python train.py --hidden_size=160 --head_dim=64 --vocab_size=8192 --qk_norm=false --bias="all" --tie_word_embeddings=true --parallel_block=false --optimizer="adamw" --lr_mult_qkv=0.5 --decay_shape="linear" --final_lr_fraction=0.1 --max_seq_len=512
MLP neurons of a small language model. Each row is named by its layer, matrix (down: output weights) and neuron, and shows model dimensions 16-143. Each number is 500 + 40 x the weight over its row's rms, rounded and kept within 0 to 999. Numbers have three digits each.
After each neuron's rows, "fires before" lists the tokens most often just after its 100 highest values on Wikipedia text that the model never trained on.

L2.down432:510504503506490479488511484506548489475516476401522519524512542499581520511489570475495504494463484474470530512451468489420516437483482459507491414443527467503408545527514516534557477555518560516563551481579550496410521484564536467489509500469475472456440539510553496533505470490498450443521507508439589541516502495486417484474589490494582546439535532557496393510541480519492505506486
fires before: "-", "\n"

L4.down34:575555545465499490543427476447438555483442451510522516443491532493502566563469523517511448536466449408483511494421508532516468457554468500467566433538529497492588519555528477517553525425504594515502463521453508533529527532520556488463539468587559516504521529498494522515487432482452602550495464476515470478519520461476511434493459440525488500503495563462452509481500577490453443500502
fires before: "-", ":", "=", " (", " by"

L5.down228:515559537497490490538414488451450492536506442540534503461517485486515529526452492495512547537486452510550455502498551509441521492531474457482522454505497515503588487514517509601512520442536505456479516478424465472525471502435505578473468550399480503507459489462490518493527533493518456481580489495521520466493449519424566475532587500521448456393497474484497453457382472534471415592548
fires before: "=", "\n\n"

L6.down400:517512442504511503419561497518553486467505479437545510488487478413501527496514454527470435613439491472478474526451512502484511535521495435505464477499460614421491505478421482496522497394460520537515466502535542523502510520467601528502536483466433532577523558477563504518529523520509466401543484504479501546539482536549423491495506507497470537452452490425535559544494461466473505542442
fires before: " |"

L6.down401:550560501557474476569485457499477497535533463535439388498486573477530555535539495509487514479511547538484463502486551504516374492519501502475515463488551429530533551395532545490510455556525539491474530501547455412547494604524517477503473515478502486403522501467410518457504438449458470522499480484507538532512479461510489441464549537492521494503492533518514471510521490419519570508529
fires before: "-", "|", " Team"

L6.down276:451488506580560486475545524470501548538510432454478558507501520552478473575431470426514432537430525508495490463466473546501507499459534479459533505527498504521543521468537493517537509532539487581547484501486553513503509519501430418444470489480455575486473555439561499412492485525533460527444432489528499537456503513503488538483476471425553515544481499414425525542505523489495447443484
fires before: "′", "″", " |", ".", "°", " in"

L4.down63:520541575462576500493516442514481478519469545441467528599515419495494467473562438515545472523531542484491487460451519471451568516495502474522481550490432469492489582501499440495498540458572510512446561470483566505544497517511475470410553579498531493472525488546464480625519528438504481512521397491486530462502478518471530502523504551505474509482473553512529514458512468519477500542468
fires before: "-"

L6.down153:349492532510481421490462510504475480457472520542541506539465492498484436487442548540433574500521514531476506479599463521582612484498497515557453525538453510501501490445428502476545511482522473514454466503487542485518511594475497494484575541474481518461462501488465515487476572559439498464526498494502505595555463562493504528501459491405509422495481492511482513538486538485553416544543
fires before: "\n\n", " The", " He", "\n"

L4.down484:465398483577523486546573511443474512502466544491466468585467571522524528512555540459519514472536460527471465456503482551519538380527487518509517534513475508499559549481498494426461493486506495406432483542551495434455455531525465447532482433525456447559568506559492513498490450470481546538487510498452442480537534422492473560447507517489554606511471422500500487495467497461563474483510
fires before: " |", " 0"

L4.down269:516453519481461522524560487502458508442519486491480470512579477488435458569514517557499527517505526437541427457550551463511550500443445431503563456537470459511533507591510496534552436467438496555539406515536529590553517529539485571466503528522455470506452542515455521595576448548514491550528535529502509455475527430503458430470476503526567462517474542538471470600483542487501477541489
fires before: "-", " the", " by"

L4.down248:482511506567497506500489486496560592498502486505464566517438479573528499521524568493532538490476451537540494525448464491519574528473499501489561444479501504492434512511443483498528477552511489482520544474572460505534484513524544486469480520512497478511525523501435486487502474509413452460511439526518512447496509492382544477508448509554460478497533487406480530538458581415566484508431
fires before: "|", "on", "gen"

L2.down162:513558469503510485516498508484500519438555518427475493479434454542493526505558482528489481417530525507481582497522513583585563507532507515454541488540557556483562523474527497417522454519464466453430455522493427548466503596562477473570494457459496461532442501503492535572477565533485491558521491448449460489485416490573451480483439509501556495455484418519569549443490464458500500473499
fires before: " |", " 0", " 7", " 2", " 1"

L5.down90:468533520536502482525449514510416558515387475494472463419538564553501501493510535516500447493492475513596589442470496504477562473624485477529461487486522539433530514497545517471466439492526454416499553567519552493402476477523538485525483462547459487531467561538504486494518598515520515510478451493477538549497467471448450449488489430481507500495536502548518526500563501535516525523534
fires before: ")", ":", " (", " code", " UTC"

L5.down274:549491487554566499537462527536518509446513494459496481498456565500463492501590520555505540509507465549578528461368502578514491484474464571471470469453572511577534537501537430494433481527546543472537507543447459531534502508553523466472524506482510514455531469471481529507460555542494460553404510544426501529499519426553464387488511488465534518431526532507518466463582453543487500466421
fires before: "-", "=", "–", "L", "|", " |"

L4.down45:509460519511455485497543446514539537465517523455439536543455531464552483556530548496570440473513503462570511545489540448492445451586446561471561482484459430492379523540480530500514488414485518433521533465509471585520518519454443511509478460454510525458426495485486520560463493507539478480475426524524459512469517480538530517469540523442515517524511525495483431522495486459493466482499
fires before: ";", "\n", "."

L5.down82:392537499558512433495540469503505476498456475627547459518454478514544453516509568529490543483504524537470564482584568471570490477488488444515527470541483476422492479512504515551510526509465459530450488425484452512519453569507489525517461510505466469494524480531500448435544501509475419470563421514501528561478443477526534527455479497442586495480520462469507478476522513423584530540571
fires before: "\n\n", "-", " The", "|", " He"

L4.down251:601529483441480433501497519514585486533526488509531525490526482475581482494518410511520547417464456461509515501509469568505454516473523473485506496499529530543573507470503521496528423544395438465471481489508515562520464547478530480549450430405532483535514452501540501479496444485498426427524490517467447515494495463486520515587483483533506424461555569501590422497502525460498527430502
fires before: "="

L2.down34:512484586527479483475455522493504430499543454531478518519462490475479546553522503453552519493466544504526507569485530514494508484426551572500452460544487444516453463508509539389530378500540511481548525433500504459544480530511495453503472495466508575469461487424441468479505527503507568439509555539442452528466484455547487476479529490495567519547521442466527497516435508529458484549478
fires before: "=", "The", "In", "He"

L2.down458:543513521504525517425525458494539565409512464587493514498476474516376480544460460487483481526495499508510503537557536446482476473442513458495469520538454441498448453463539487530403571487519479541530498492572445573460464544476479442465432463617488525453581484483527484512532549505506452495482497462525567542520512536514502425482530458471584523495503500581476473504600505421488513507531
fires before: "\n", "-", "  "

L5.down426:466497560563515527459524448441456481571508539556492492507530484469490560482570416517545577470526476488466529545450458468471519572517488516540505503479619449524520497484515447457524531497500495517425532527485490443555469470472455528500530462512508529430540521477535498453430531538500572527401492484436461482477462545505505439585497414494515473468502531408495473521519524563486529569495
fires before: "-", "=", " -", "\n"

L5.down114:566502539514550459478552478525473468508527527488509500524520505519547490532558476517512499562506490488448553573453488551431504521575520532469458517472467501499450474484514478481536476512557574520520477506493504478493462441466490537479543551546524577433492513600520536557414502497480500518507514416497521438465446554429473516510497448481509528516494518535551554537555512555432428538466
fires before: "-"

L5.down379:557437545505512494527495530508454521591582507468542452499545534548517533527495344516451561483523486478475443502487510508521422510400473435487539475513506472471519490495529539564405469509468495503520484552533483564527547559502490497498541519446532588485477468490420511490507497503505542498399469507555481551486550483503534494559503472565523472440511483464501465492470483511531454538509
fires before: "-"

L2.down493:531543524516487416553474466542511505461509562512512496506455489502530501482457565473489605555459508542525474533462521504462543465456492512449453434510489460459382526533545494508534490511521564497626531472540451492444496517514528564462589466516420476506504573474516514478527480479574438512466505534483506447478486506475448416505539536568519479451429565555535403474540472517538553539543
fires before: "-", "|"

L5.down380:388519513520506483539450520488464497559523455562537470483433466491517546501520514500475550503455513480464488458492494507483473482413483483537549476462507501492471581463559510482516467535506514492536479465491473529469532567540483522502527543444540545451459552478434518493501560550502503483508510523532533558326435508481466451571571464501539414440517482520513503489493538516548481539514
fires before: "=", "The", "In", "On"

L4.down240:457521439464512429502537493533502471477457550471527553479530476501474455482460498557421477495429536489494526486471450483490474464473432507459567555495482459460497490543500556482391529518549537487553562498491454520450513626534533392485527435492545497495488456463520528497507473538504519539473466431459477520531525500480528484470513496528525511539467488562546520416551487483563435578566
fires before: "\n\n", " a", " an", ")", "°"

L6.down455:521491533547508497478571490511434466561555522546509517496554529458546485472532457500446574561559545495466541512481458516439526536478485502494463452505474471462472422492526513551455510523529467485535553443528472520459505527427484569466483542457521556491472524552513571515513508427551470455470457450484487488506496537464483520554455489487501498539550430455476517484511471568498475570516
fires before: "-"

L6.down158:438499445498475513510489548505484514503505469569505521530458443412532559515440490480457554439469506501474537488523480504575492468460509495500488467456481477527468552490569555465476593458487494494444446518479481517530456513494512569488492559486487552506492507524496485411542580511461478461578443572555529519460493494525514514491502521563580409486505449437431423510465573500498469493513
fires before: "\n\n", " The", " He", "\n", " It"

L5.down132:488506503538459546525485536546425608507571538562528495488554451544473465535494458476490492415547488469498540523486500554456475524542555508517514503424481467516515442485489467459433472438458523534539519506537500536513498500489434465435558459545534513606561479467516546509493552540486509524468485521481424496407504569468483445496490508521550518568513498550507557538470531526469444531451
fires before: "-"

L2.down26:560482540431485585459472546515561525495539512522470553515495457502413493549492515492490463529488449500515521528483507433469443465474490556470540502467487519450567425437444504515419563572539480432500509496537495516468424442470482484427462479538504576462466500484507436500532495568464534497455540525536578527470541485466538489513487415518569561532509510539597494480523494469458476493443
fires before: "=", "\n\n", "\n"

L2.down25:524487516511529476541543518541449561554488557408485484505441493465524546515505400522476517475509451513492364490452508611488444532445526552510459528451587497507495553529506518489459465511504500473539534502496489543487523550487480503540469510502476475519506514519370605462488590475460444540439502555475510532520539497529547460471455452570454468480564554453482539525463474560509534500464
fires before: "|"

L5.down38:574561510463580583512535497517522434434497569461431523496467522457527429474535457489571525442530548503513500549467476571467521545490429517527522498493495532557534514496474550498492490421498575488476592572446447523558467507435478466519563500476463507495495474494476413392482489414454557533506484524497545478523547517507465502520476443521437462514475516587522532447480533482502538458467
fires before: " |", " 0", " 1", " Goals", "-"

L5.down272:508544554469546542535547481469508428480562533532491435511534555470482504517586463453540487547526506535502456522450482453439620514570483541509619544514530456522512465463476482534455452478498546451455449475507463433459527518505543463412485475494507515583509498450476511482473526469533542554467508462533581506466472443501537496465557561453468547557490495447439493485452476567502494516506
fires before: " |", ")", " (", ","

L2.down383:574501521486554507487490499504451486527477492573461539573468452529427470529537513485476528446596491408524454479452501507513496454473562499497436532482550480486499522466536537452517454455507544457564450488488513530476462460480518524451465486550540539492463521503416481450544561477493536540453573595497567517525500467446464419544496486531480565488465516513553506552454455563445509512473
fires before: "=", "-", "|", "The"

L5.down398:516537509447511632520525502497489457447388456445499426549524431512505450475486490534495495528540457459482524472459449482513626524492500513502490474446463416507533509528522428491478470508547524504466463444497445505502441523523478498494502548492519566502462501558478466477479592517547536459478531462501510449563552532502520533585473491496492485490516527481574529481442442538440440486624
fires before: ":", "s", "\n", ".", " UTC"

L4.down335:504485516528514417428532504553489515533498480379482495515505441466498499505516520500509486477486513478425530461544507422501485466525429503463494482546444544513534488532490497529461545426447527498493544482520533497561556509469528499502592536496493574531544532535506542518436507522442523472484506471505554487510532436532411456445523529476479445530474461505441501472566504536513537483447
fires before: "%", " |", " (", ")", "-"

L4.down439:482529501499547433444541500531510452488562489470540501562467510502529531502526512476529581484562418462452415479503476473489502576528468502476482429467447441520520531563482547458451463536532494429591561460487555542510456542410558491482477499472529606487526518541536493529503437477511503507426572526420446494488480541534490491529475464565424482453522524554534495503534583510492517516462
fires before: "-", "\n", "CE", "Population"

L4.down287:547488563522496579536602470489440539481511516494502519565503489549527480504547547463534514475506454549471604499452509498448541400542507527481504500479506475445473562471517538475493471504532522511536488461595519553435532455493503550468494417451507536455490518491455505502529440400467486513448549551474480485509527439467423457432571492534460522483501501588472443456545436532533551517544
fires before: "-", "\n"

L2.down227:470495578562570524435527449420466475473520457477502487529499501545496348507463461482485464523491585462561499496513510433472569492493479508512521558514448523537569496509437533471501460414520555459491561492564493525538530489441509553495527448549502517471472503498512413529503448462500546483417459500530440462493473518547508462451560487490437490495558516525442528478565506486456480495550
fires before: "-", "|", " Lin"

L4.down372:494576536558463509480455465470559504432494505534459482434447586522434593496484487541503531481540495507497472548445460522528459447508472511497498490487556526535416532556519552458460505476476460560570542470502482538495487489483473516554437553471446515546490432477496502566493431436559547446511527512446405495447412501559465502486505420541468497535564506473481472491540442587508488505491
fires before: ",", "\n", "-", " to", ".", " he"

L4.down220:450490492445492491554529527514482514490557478547521480525434536584529489455577457481548525459505514548465456428426471492524497447449425540468481560517504543490454465458498447505467444523493427456533547494553532443508449543521444475503478497472587559506458536509520501494579503518565472513442518419488522460445516441518424511554447481487528435461558486542543531484521412527488493526508
fires before: "=", "\n\n"

L4.down228:481504545462471569485462491480451418444459534507543570540496440442502553488435516500502503528534480457519546503504477461429482536493462504494444489494539522429480488464494455528458397493565534510453496422471474488489551481503467530564521523496554531496538524482373484479463517423469549557455543552521510494533525528433481555468452540531533470566486537506484523474451476535529497534529
fires before: "-", "\n", "\n\n", ":"

L5.down119:491554473500538542605495500486466489487494468581487478474434485501456519541505519479431596548516575527528482488497517534478491409458501529526550513495493514459535572505448514502498500538531472495546538470458545453578534500500538517510469524509548489417473473459517587491497549413438404581531517579480468545435517498471509516473442558450548383473503473504526484515536488478520522563527
fires before: "|", "-", "\n\n"

L6.down249:521500520503487570492489448435488474533509495505498527483443456499543472532420524492540460495507532495559505503571563451402506468561547464452473484447533514519567369477450494493479493455532562527470515546504519557511490522512449492466455520446562511489496512458526492449561485560492531429498440474518487556599456505489521424538510491546507521477496487457447553416480513468549494504532
fires before: "=", "\n\n", " is", " second"

L6.down139:370512538509423438571451520544523544542523451714531490510498513561506501509462503541489660467486459466465505564482515498546525471447481530519465453447548491483452532507503488502453491494508469515510495473459467542481471511505487523505481477456528523464470516507526520444481506494543457503579501501556500540453513517511433539484553445495545400502500458540511466496464519534505503491467
fires before: "\n\n", " The", " He"

L2.down103:449501484517543562504512519462553508569463456550492453461569532541537410483489432427462491511670513556513461473529521553482512503510514411439510498461527507595530485480452509513518512520464498492574530469550472434502509440510521567501514492493529507550521524510567475460540429479459457495458430486439435452485525578538540458509511519484561545494532522492520452498454495482509519479477
fires before: "\n", "\n\n", ":", " |", "ica"

L4.down301:566444559463491466506487519483478573477430532437542500482506506592490499505558554520429478516478537514516499427530517562517440485487444408556538493498555519482538562543506499519460513415484528535525437519511441508519447442510467486446582506505462464484484507520453415469498512498521464516492561428506479495570469528506545469568479470492569508527570511509490539424510520547462555451452
fires before: "\n", " Votes", " %", " Ken", " ±", "In"

L5.down19:452531503460509485442550506566430446532524485464485491557572509548464454526545399484511449516527545466540418444468545570511483506461523459475536507506485511512507499503487499476471517503512615513431559616456522541514497529482467381529577487507505504541521477501521469499473487502505476564486406479519464521507520520561471549488537463477494560499457560523399546492492490495488466522488
fires before: ")", "°", "N", " |", "4", "1"

L6.down283:508506511483521509435559430555573448470508538540493540519493528537460472596470469460475533519558530495495490570432556483515507505451483509458416514467493532541448566510528516507513590553516522503467493494555506485508460534563520555446502499497530517450547454586458530515486504430445521474506486524441495482463483482511451487480511576561471525504555561494495421473456512498437471449491
fires before: "-"

L2.down312:474444421465545501507445505493476507535592522490623470450556453526539540535495555490487477520463426547480514483482503488531531439485532482504508544497459527460546584518479598420451491486527543443526480531525498504459426507519532492539498550435529556490507449417530525521447381548484496471563464470441496497496446511558449505450479477564512504533514507506523503480509489514542435522502
fires before: " a", " an", "\n\n"

L5.down351:510507519474499561552507509465494443466479476503540506526530449467505491506577494572452626444431474458551429498642510564510456497505541497513464508485481505500500512565473508476414446515501455383543507464551546555474472536525465543482548454488512479489436540548480446547469482484525483463515463522515437536522455439500514505542451504515444461432447518489544559446501503500530492500462
fires before: "=", " |", ":"

L2.down45:412484488483460499495460539497455482504516556498564540477515468555528480508514521429509488532479615485537511473512514499408529539449520512451531440510517497571484491490476450520424485445471588494515528521531475472464512515503478460497502567536513595500433569516529555511542507439613448585454478530433498528476552439517480476531482464463487486509431472431388495485551536486476436530503
fires before: ".", " |"

L4.down35:505510515490495506441535502553453422502441456448493363524580474471463455473514485472521492500559555493633514525518509515446574516539512479523472468491461461508501444500566516435501473491549496523466510511451552508543546526494533494508530528544494596472495531540493442543541512454492443470491489501448427499479500535442470462450516478539555517537492567629557511476518491511542492536542
fires before: "-", "\n", ".", " m", " ft"

L4.down259:545437485527548405454555483525504489537504414459492525562475505484523521565518507490532573527489470458440522517550523523494488517456508505449541474481512498451573547420445504462499555450497526470603479481556576507557494531507459538526513502481481491549528524525505501481497417443480496509459523515527553491482554503548508418536487497453440433499501495561479404497542476454472583476486
fires before: "-", ":", "+", " code", " ("

L4.down320:526540527508545555414503455488498505520456457466487583531440408499445429547520450465449520469497561564527545498446459504473543459446501475458550462532444524522458511538483537498480468490597458533388572501548515517489506455556517408509536513489454503584446478534464466531482538571553575508515486511551484540543510494475512449530503478512478543531506421524528508441526565442497494561507
fires before: "=", "\n", "on", "do", "\n\n", "t"

L4.down95:558475458499520517517604517476448527510495489435445534582519512593465515499501506475498505456499564533573436396554494485495538463472473500538424485484535525542492489519523488476484501449498484494548566509523467517595587435463499447524519429560521528528436534506525497496501515542518471524381507510466459466507504526514505525497519507500523498486492518457480516495485457572530453475526
fires before: " |", "\n", ")"

L5.down392:457463466479480541465476504558502520522553552475537522513492503558491382475513500511510562588481414495540484485470482540538517537521537556545499517545520513551501518441479554493509528522535594582464454509505482465488501471490454456453520519465536480519448387531526519413482460427497422497574533422508480532517513483472519532478470444464481489507587482479546481502464572514522560518452
fires before: "s", "N", ")", "2", " in"

L5.down249:518482436520563464460583488584475497420538519516539467520470530481403481480538441486572445495515468477527500508474480602441549479483494525365515515583467505535516462483482504524495493473453539455562490532491491514525516493491420573553485475465501488578572504499553514497487518515565494542430458520552479566469572495467515520488432500495508511515498492532537506483487468528564493461475
fires before: ";", ":", "|", " |", ".", "-"

L5.down134:582511485511497523454471491574441524525430472473528571473419523505412491549473545543542502536562520450484513408467485455484477453472472509429468465518487533510453430538477488468479508503456532523519511509483568522461513424510483528516526527423534520559564485464606503532562528479528543544447536548537452524486495511492499548496483579503538577522511438505442488472520537462504426590497
fires before: "|", "-", "\n", " %"

L4.down363:481497478480475470491439512520490464551517509605464441451476458453575525443494558509506612454479497475449499479559457464516521489510495467446584500556528517487542465463508494461571561497412483503487579419507477537457443552475505585442452478452479490524502511514565496440545501549506485468550556527508516556500512492457447464504447478544619471473558514494486513485546529468524541504554
fires before: "-", "\n\n", " The", " He"

L2.down397:474462505498448476485590529478488477522505469477414558526457508492576494475458488507470521473486548455432535470539551429478477537443545491437502477546486540634528488468463502501493465527583528458511484459483469540501519592499462597488541487490517498524447495510483473538520522429534504485496476494482523506505517445478494529527558506522502468550468498446509439480466560498478490560476
fires before: "=", "The", "In"

L4.down494:452445475501427514513638520467477525495523567491537527500546589423562500486514470459502570445520444452456522452484474583536446526515459507496445523467488474468477513510499480408533524541455513503502493513539500497493481448452507544463491504446561600450547500555568507492528511481514444529498489527488479486447433498609468442549526493559512541515517531497521461471485426494491489528506
fires before: "-", " |", "\n", " to", ")", "."

L5.down111:463501476495489510517500474439524506562537493584471485487489467547533549507472532494549498527516581523502426471493561523434496436473466513489581394475546500452490472536461559536522365520469485412528564513468539592501470460506530518458404548511581573509430472437515493489523426545514490485534515474547516501423500493468469542515489561481463495537525438500553546513508478507520460500500
fires before: "=", ":"

L5.down340:515495489493499530474515556440597491430519446565518521520526509437544460448506519484534483522479449469505452476518514504472455516473490483479497445506478495479437474523529442519505508502577499442500469461536459561487508604575494510509574493530453602527500542530507461499512513547464484508471477506448517508600541442537563479449466470528499475506451518479419454418458527458496486531498
fires before: " |", "%", "=", ","

L4.down487:486537533464463461510533493529464534558488485517538476533590572585534517498452396510471469487492537474518483535453510500526448530504480473479451506491511479481631536536575468482535465476501495512548450404550534519461473478459454485544500474487505497506551488531502543514460430497497529519515485453546501514496473475519401509445501476517441423566556508558579431528510508491580471513512
fires before: "=", " the"

L4.down164:477523515524602465534527468520507488462545524518421443453523486452552439467569439516443517479548538532565551528460512547490508539525444556511516529500456554486490452492524458427486471508500444455501509513456528498508501530499530511460447470441485486574532493548468509506495552543521480540506500537529482474504535486514455488547455433543493478547554531507459497479488459549579607446531
fires before: ")", " |", ",", "\n", " –"

L5.down291:472576453478548462475458495446526568483533519487503577498485502502443495512536431424529433584526484492437484523463548558524518543496543497451520488510484504430473486577496507517497537544530511495542497501444499587437518572459524380421565540537552521522531455531525466528488554501502508468539428480476504483535431528516479476501426551450461464480463505526511520577461521457532467521467
fires before: ")", " (", "N", "}"

L6.down383:398500431477466462547490587453442514543436472495536479519515458539572497535497575544441442481529513503462542505612534464528511427477462535479488478550465524462524425511444467490476484438443538557440505524522543467561494560513474500514521476511482549511475473425474490469543497495445475424518483486457481519523571520497543516453497532457513506512468526494474458499564554409558505494571
fires before: "\n\n", " The", " He"

L2.down475:481502507596446519447517531508447488499526456583466536452536522507453482477517499569458559528525471461564511484520508481504500506427470537513477479441494420532521459477549479456471417445640531468540462482436502572493532456528517482461537460577483549518467485498454504448430526528481506519558531468521522476518529493510493490489562454424442419512523569549519439461487563517478497480448
fires before: "=", "The", "In", "On"

L5.down161:572538503579485514568489470421442504489520519472512469551452548513482474551489468506473519435539471503538500514523489528568533486503510431484590497553521466494503526484545533535529493508571430473459433546486477535526539515560441519526415525482470474410514515479517450571511523535502494537477475514451421532619538516530539470510458485482559528525511517471620549485474502473497521485504
fires before: " |", " 0", "|", " 12"

L6.down259:469486453472475505526506562548499459545494489630472459497517505514487494408449465485471618517495504519508510488495531531553464479488445499504508446508547475504495525488564528444568493541509507490485520535511417511482465610570476489555490468553580466527513528482487511475479538514559572464603488471498572511447501482567509452495521499454507419460496483481531550488512466429504541481545
fires before: "-", "=", "In", "The", "|"

L4.down464:481518498489563464407510521520398539465491549398487586535484475470525443454527466457495460511450542550480523550390498473525510467482446490473541551507474538558467515476462450522449507499534541452530516542435530538447555488497548444460533520518504492487500516547486521589462506526489544544518503459525511507458520519467473509528486513491527545532484508538481539491554379513446527553485
fires before: ")", ",", " is", " (", " in"

L5.down158:468516459462562457580435483540488474543477511644510503499551412529556533553538541528478588463483483496477526451491509536522538409517533545506542456478470505489596481501516435446482435483499524511500565533469535476519480562494516485552486463522509418476473491457498571447505513547535478518476440520439500491474444521495500549547511496498517482493514492484525466518511516425496449474535
fires before: "=", " had"

L5.down61:504472514510504503465441412495555541440539522484455527481417519505514488512513513507471532462426531502330533474558532475500465504520447458477551485513505549489474500525416542552506531518454497450439599453593436565460546577549492513474556463495474455493502456532497476447535531524432483520514513538512427512560481508540525533547478519500508434479546468476529534517526509475494470507508
fires before: "=", "\n", "\n\n"

L5.down239:537503422555514426532529503534424470460529475455578556447547524492528454484504476518499496569519448565503505545450440439483493415508523485449442474467441542532495545406458548452477507490605479528444503501477544496518533448503516532573556520484458569446500578470531435544471519516499516521523444494544504439553513476493481482449525501546479508555490467507468540531465541524480514535513
fires before: "-", " |"

L6.down165:501486437527481498559503529491472488506478492696486487473538457493515516426497458516435587451530481482507484508621488483511499542486419516451531446515533456476492515594525548548423501511523463560533508521477498497515492562468474454499537477552514509512496557484472448490591530517504540493480454483499526541475506488485550490508516473556535354504542527426441491464454492577528525523478
fires before: "-", "\n\n", " second", " third", " The", "|"

L6.down176:522475517457479535447477500511483507483481503404429475423456444529496516547481478506518512496508600510463512497495517509415497514482517517413559515575497498471551503529445487469479462439472506486458495503535554495560582433497480475548561492527516500552548508551438509527575528454397519511429503601526489503542527504496484568532419495473532472518433487472491474493529506453459481543479
fires before: "=", "\n", "\n\n"

L5.down150:522456491433478452539484482572508543518486499520591432509517440447495528468503508543444507501450514523514477476477493420457532624564459498548418477519481469501417505561486508411450481491481494460569503458491430549577538519513539495496567513527471493535450511526498499532440509432463470384481513527509479526538542549490517568548497519512563516477510566517502468417498466551516508554451
fires before: ":", " |", "s", " zone", "%", "e"

L2.down7:548486508535576529499532531553470582566495534404535564518440486477491544518501408500548506512534457528538446494421460568474496521479469490561467520525518531449433483516495521537557470504505530463588431486503469561480502479514498462529495524460469513525467551509425561458473547466502525544438435543492530536495496524486531467508430524567466445514528555459504521476495465551530572481422
fires before: "|", "ed", " to"

L5.down145:410543480476459456495535495462526470564547424578515447453478471514489495508519525485437542477506506498411496481581527448495506465527491496478533459529534497442541513486455526511518514518519462506488515442414523539450424473539525530409495526500495536479507505456533435408434545581490442488578455509510529546476504508506495566535482471465513414515529488458529499520513520454527526497583
fires before: "\n\n", " The", " He"

L5.down240:490496500488477442513448458495526466479538485496516488478548420513452499474437501572523527477478510501551528518501480510523476446524523532499505482457553434508506517515484519550439505479502467545553560470502480550579553418486534465495496493510478451576479584532453447513549483529556578506512541590492447420549567410530486549543439426466469475466545554510462529486515542578490540471482
fires before: ","